From a checkpoint of a small transformer trained on Wikipedia.
Training: a variant of Adam for these matrices, 838M tokens.
MLP neurons of a small language model. Each row is named by its layer, matrix (gate and up: input weights) and neuron, and shows model dimensions 384-639. Each number is 500 + 50 x the weight over its row's rms, rounded and kept within 0 to 999. Numbers have three digits each. A neuron's up and down rows have the sign that makes its largest values positive.
After each neuron's rows, "fires in" lists the words (lower case) most often at its 100 highest values on Wikipedia text that the model never trained on; "fires on" lists the tokens most often at its 100 highest values on Wikipedia text that the model never trained on.

L2.gate833:543510439516593555495449493458486496456482537498523509463472505505616572471435453449560538426465475530524526527500461494567563603528550491556598431464526525520478519472495500453430453505622518482492658486508439543557554513457416508590421502619513489540520522457498571569462464537549528536554527544489515458520487416578515469458472538409571478494520563558505563444461532532460548527468448576460556478464536526491584573444490540397417528453468455445555553478474475501458593446506449585505496480507491487501535549489486521428457595427506531440594433511423497416498409381465519519482556526408400466519485527436472479424501552507431459558486463539506496496480452535475482500517502538570493550493582549529527514399504495495495532512456509560518536416457576573539520471493502
L2.up833:527521488457570485517510613522441540373552555496494441597539423546492552532423427496555436427442444497531408460495402580510550450430537501524513503532432501490535501509564536438554542538493456489601587565535471488567457508534558490471536537553533520481495425506454526387474494491305497558501449593513512581381493443544552436492528483486600539547426490594528537517493460386528544553463504587507502517502551508479479511427494532460475403564405485462541569579461602522476420506508520480519529493462484504586607498539402460490519444476491441449501467489498562488475525513536493447495529502467479484513465571529360575582508450503533467500506521437451469552517535506493508479506597498576477606597580409459526490549448475527483505510569537471553501577418628617431559475484454
fires in: "to", "into"
fires on: " to", " into"

L3.gate252:598441510464507562441582464560441526478442477546663620542545552527526502515453478512559460524508459514499506575500457534522575360412439438544456529513591556458566399570562540615501438447518447541514472507481552447549558520522512524423476443361403422507481506455509536501516487438467521522515485487512465432535525482584492507566509526480513480469448558439446570478585456477436493532460460509501521500537523465440437466510479475521555496425530563424537505512437512514487525571532554513414512541537516471497419492506523478476494455553559404486419512515503465513566469605572543497545502400535566550518452497551492565458444516471489462507473592424471511505552433442477602514536394516530466568525476431523506549492471475518395533514544406472535490502461442511510481517523551
L3.up252:530494498547491462533492519624482572461448490416492543461566556557538478474496466463486568460457547523429595451495497536594510431480568420521525477534535464572522440435527562581462551487551460571562415505592627528515543364539439508506615580506511470503478541453527506604587582499452489585491444508523472437466445487485513519508551449527571593508590440581510487447470557515510483539501475500554595529429500399531520444461552494483514543522511462495467453458496457489454405517575463524554474419514518410546440489448524459463551552519465487484509483591470459422584458509566470646360485552503527505516500499542606543537562417550426528510491594466438489512523545574478451491435496530395500529495436484452512507457397522489500573512458532524467475467530461547566432543512505
fires in: "as", "the", "election"
fires on: " as", " the", " election,"

L3.gate1251:502562536450453463530485513492555607450533568526464465508494583545476446446417501498524573515521539520531457458520468467458458501473555429528595501541497556507522512491532452499554376537495472497506627569512585490413572502447460488475560547488507509584552525534531532498470476497486596438486465529523469573501494491503495464463573445493477560472514489505508597485446429420437471531499455470462567468467557413477468525456425556543470532432482514496447505476480492436564625600557574369518533444494548506485522493429497522404479493489560541508547437552438585502531571461519437582467464490470520467493545500528460531543438498542399515503511551492511427439529474482496527422528510495406522401545481533547425527497511422467531568444534467435467523569443464479580505461480510
L3.up1251:504548425500504534557540501592614540433484479456402526442552462517473475481511535528533582501484605500472618426509462560600456473488534487546507549626510573496503473635478490541469558527543450521479493545542589505481515541466489622534565482512643545515504383539490482458510487518505604463466486437566566483500436500492543493428549530463520479606541404463510495506401535504463517607410573527558575477558469448467470433398449523511464457595517559428458474560474476536436496584514523428511464460512394460449550548495454488589432635475456501557560462536503481458463461469601553550508467458526424495502543475511455494455549539549502416499396517499507500511525518520469497473453587502550445430484484503384363466500509436449478605457596544466522518543465597523574535577621550
fires in: "of", "the", "to"
fires on: " of", " the", " to"

L6.gate359:482498482543528536573561510486492481474429522438601494511417496432447489589534502548541528514522512532480474532552566517449463505500445499443540492506402469450449500516580522339539469462491588468572508526559559496499447563593500533526541594496467550491448553524431550564559506455585472485430450503516527611583518456498596493380482486556492530555541484529548472562513480471480408503523537472562522527571531561545446430511537546429514467554605547474443533475530439551436548491509509532502488576537503567525513389418512466533602556500530439524501567501527494543487471516604507481451516433567576506465492535513435547491541436383560510541521525570523509565476404563376525505391490593519530551542552525501424381538431568536490561568535575534506525507588640465594535515426520
L6.up359:452517549550447460470561464535557567494478531568371519391537542483470518442532432528508430532563407464512498565598573433432543493496465485534518493452490618513461567554485476466471404555541545459486552572519390443486527464543454471495429550487657590491544453519444480527569578499436476473456523577508507519471568528487486485491513476535525521536487453537538506429466448507545470501478483500466494418517532532530469553442469502497519455587498445423531476481522445405573511520530589558467504485463445572487463522481531498448532550546483508561556465502519440590509432552476510470467513524607522500477415404510636395468533416528466503476580450542500530452409527439482446546501569587429462534445525503569515427489515455465526446573577521489486477484556500536507548555571423
fires in: "and", "since"
fires on: " and", " since"

L2.gate104:402519435444563447518517513363430536555479540465543526516544415555559505424558469522468480536548486531468408458423496463522490439553594493404492444521528550504487465494541530476423486487510350532588437453554502551503448544467478438614472483564558494582460534488445428508498502519432553433612556534535456495573419628502500483510519570510511542500546442401488436505551504540477507525480423505485524576489552456398543453543507560534438530532581486437469496521574517514469401488481451473497482550437463462515473466503493482440495458460481461488428530506452467541507490533405482481429478587430436564601516383510437583458520516614500488504492478541407490522504487568495496550488518535529489529521524607580434449462504466479444520616526490525563409410486455508449464535546493
L2.up104:500470522528563561546529498528564483506479529463472544593467563550492511518460485504486517561540500510556457436539507631598507455442466513492441599503543519563520587391484516483484485505557557465499472568482573527485446528541507473545468445427488452595391533511542563522509496599423525461461498508540401535484489436560485535461362472508546455479460571503337566618498578434515489501539482498521476549500514563473431556528512466519473525530448436428496447442482483517547525555438456450438490426533465563506540582521499558472609475553491449559466484435486518568515505555495521489463472540485517461549500575572449512467581574517536492460459429519564409485502470498454488507385459531534498507466569507458452606528640587546422516413442403487505480475438505539535519468564453
fires in: "on"
fires on: " on"

L2.gate1237:511439543524513502483473413644495520492521474568535509458406561546598540473464509509585547576428507512471511494493479595517426593537405489390451509464510446503458473518473524476516483472528556432495523560443496560537535416558401479565408472497430471472459589547532611459483488537522552500565536554491433527489579505535537475502560434500533419542549531462523464481442486572464506560555568490484503467460531475599546461508509534465485524451444514501566510512458557557433497476497522389557490514484546446579469557462466600525442514524463536457519521628468498504474456512470436502494445465435473407506562508506477464528606449411582379517484458470473450497546513549434441511525492529485586432447618425488514528519608565470513468473478642460535455472477411445520531458475458
L2.up1237:521469526457499455577560472553441447443496432477508517589485574461509550563453427478485630578462446526483441501504521517535525498496519502521534382506504522511537541451450474499648491486480451550614528457529477553529541563638467568572516473516580477479467503504494434565384486373553501447507529578512510578553562528434562416567473570433493467490505545570526445565551446400403526577493441500543496501578489581519470531464452476530477555510426423520571505513483520524475506454419560490527410484588529446545499505496465469504530476479492518534554500460389615593540532503479463410577462515552474491483413395522498445535565518490445509545460580419482463569482598489511422398523572455521510426457546504577583438515421459513517531594448494558437525560516609518478486494493545
fires in: "a", "to"
fires on: " a", " to"

L3.gate1412:425427517489502535529487485493433489545494452475482523467509506575605430490498458450572554488445538416466502546566606541477470534555490469455535513434502488568487531496395495458520587495472515498388497476460486538491470429516478513462482558493562571477419548626476450505580569455515555491506533484459575483506512453508522493454490541490503539635598538527550497473454547532536512524546486542530539458425544454526514526449483461456416488489515529470530543499536526470527609505507462584577455480576553503476450561473493401580464456497470500490515473543500448508425507559486486533506670572465459494577590486470473479504527470539439506610516504545555492416539468486394396516527508464478469548403475499572495547419465565450452590479520520488492427379437477547529429542555453
L3.up1412:598487477461487464441480517403456533496506512471551510492553511500437525504535517564484525443476549533459435412502488554461426537443487472455477379459521559433530496525602424449464396549485393453461535515555583511486440550544543549511523535474476454464477548499497475463450509519451523513541506537508498532579457513565500445470376481487475461492541516351543598484573578486404427482497555483451571473497512518580474520516517414486467434541465513493593555512368494503482534414457479617562636559550469504539500421468522496451588464484569421536488507490524522528497433571509572518597463503499532548449526415435550545559468449420519485485554563607476511487558499567528451416522468485623520459510443388540476536502537496554524470509590549528483451437484547592498466520471457
fires in: "to", "been", "robert"
fires on: " to", " been", " Robert"

L2.gate116:535509514418483567516498512459518476394516563524484388448509565456469495574541560426497494465503486532496468517487517474546499465461521603580505494518428577437460451533590528454453502516495464482573534515567551580535478606539463528477486531530466578515530500503533577500377635393450412521555502607545543524446458568502526431455497496474413432507491507373494533466573412481496495549483526455568455508542370519476551538401457402444524536500484446513497527519513599407528428550558560379490556490433496470492545442471492556543450437547608455538612505461479529547578503501449488508538511522562490438521510499511526458615486455486518469519457509522482552565507571436573505527538448437524524520584523461476538409549521473523523540464556523620513480547550550455441519527502550
L2.up116:467496471484483479547470582493537543448566461402392431487529445513495475435480490423404573450398533560443449499551480582454493472522559494539462502466458539463426492495572478420461464592497506414563487527443457486594536540491387540491508466542532505399557502512535593610510528483501497476585580517572540454443420397536582418457566571475526388559520536466530593495476500496426576539599502428514477395502516545515569518414541411482440478486429451531546502479477533453491523520541537481497568516474559474554549518556496516468526499430567582564553449539531492355475435421468399520520573493482452451512466470497466516546552469507459469552445447484552434613497477501525474568424489401397591503457550467459501460537585529447472499501434541484513402526380484531475477480468541
fires in: "at"
fires on: " at"

L2.gate37:524569511565466457586497505509479559497522499538431480484495429545468512517503516479590478464527458570562502537547548529509410460447530529454440468523448495457549537453516426525562519484520484545544507479541379548499580419465409436529527462364429479447394429480498532573486489472542542493614570438567517481490442427552527534525513480458546505580580454554486483467470525579523481525457451545472450492560522451576477420626492487421425551474434588511486472538449533453534409418468476527564420492447562542569475573488539559426530452510516483529585509493490466567547521543430494463590541514497596514536540458438462571465526530593517534525564428507441511561509503472421359525443577620442532511533466564456466500489461551430490497516453453610539558485456569508500504388536521
L2.up37:563535502500531555476461525519533431512547682442514515562503519521521436506559497499524503470472446519618576462460325492503521506445558525574620470480543528451464583479498577572571515541476514562542515440549500550568472482530497417429558500496461541639479531501506503498498500483528485484531523545527455523499495504515552489484444486489444586479653475432493571550525454602484544464564443457588471498570526566475508466514408395441507512582423532411490471514518489490535566483482548514438591441554456504337461487562504497444496489500367458532499603411520493469455487567510521529520412517455456534424499427495459517500545530523508638492385484543553498499553485517530580533478477519627497624493523464483513537496542614485406529467473512498408478490523503439449490451525494
fires in: "on"
fires on: " on"

L2.gate897:467443494495458541526524509498492404485479586381532592514542495483422510552496500522491516377535556532474465530530569513475408400461360496514489410490453605424471428541537499584530478467475440466438484562542521533599428605437525452411436498557389448564533429567448430546466513584443519476480435571490556488502459475498490474543506514463539469525604512495541540492595506474587493507554582459546531458513390558558458446480414437437513497515517496548447517461460480484481552536475452399510526540395484546474537451395459539471512490556488457418477555422494456439555470580571646479574501518516426507534434414570523580453538588489486474509511521543498403533556483470503443469450527578416468479526479598564443475474466494439489566557534567545437445491545576497526467469497441
L2.up897:459414482476439485574462544347515506469560512442455543461555443502573519405458510526494519453480580534441450477457525495580515446493480551468516425459458510462492465511559486497449559552506438483500514499501531626627456555496433512498565455531424488517583406513437437598526509638510646466537521491458509509486446479527607492482488607492558537432620531447521503599504567479557487550656523439470493408467451583449523509441468450527404471575427428564465490442458450509535489477528440492575495498512417450626520550567429460461537480499481553507522516461524557473479553525437533500545576611425422402485494433465521520467551546545444446591420465520379425494473553551514446526432545515493517549531458548467494496478444509350430498545459552529549377510487531419507465479593476
fires in: "at"
fires on: " at"

L6.gate767:489424427457517538473502414533493558425530496423511477505547509439571522528411463444513434458470494561460561581474616464450450484518465470530490513549575602481561564474516525485550481427477526453510562468470499471530454474464530605404587608507501446492460544546420516482466567488510468578450491526486486518479519380496519573453436607584388574389483519499556478480443519457443418404508459611481555518506519459406503478477443389459533644580505525525487549499531568502525506539469470564432507466470467482454416560464416407409563413476410539482504497567434464560502483594535452576498452567474528435592506504530544407469519573532462614517509539539559486464515463550523494458550593460474402507451441567511609483500496488578493547474543492471578395421568472493421516434492499
L6.up767:498411572574511622535406565460507488431453519541450490510532467523503478558458510404580470507537546456437442481376500440513488450581453465412517553571471511515508486515460503426540477573482368604486507490511533517493525647494545470535471531536456589446537565505511442483485510431487513472509550431614451468606539428449497502443455526546470492489498517496566421525543442535613542456585517483580448545542415560492512565579431466505465414526499568465462512488463516545500410512540505500475455485516500522423522475450441500426477462446583481495466457531539407514521458446566542474498605573433552535468500421579469568508453531548485561471532561506637521550507477527412525554541514508542459534508576452512566511546536440526469483579506542544543496498468491484554527400486527
fires in: "signed", "played", "score", "appearances", "represented", "appearance"
fires on: " signed", " played", " Score", " appearances", " represented", " appearance"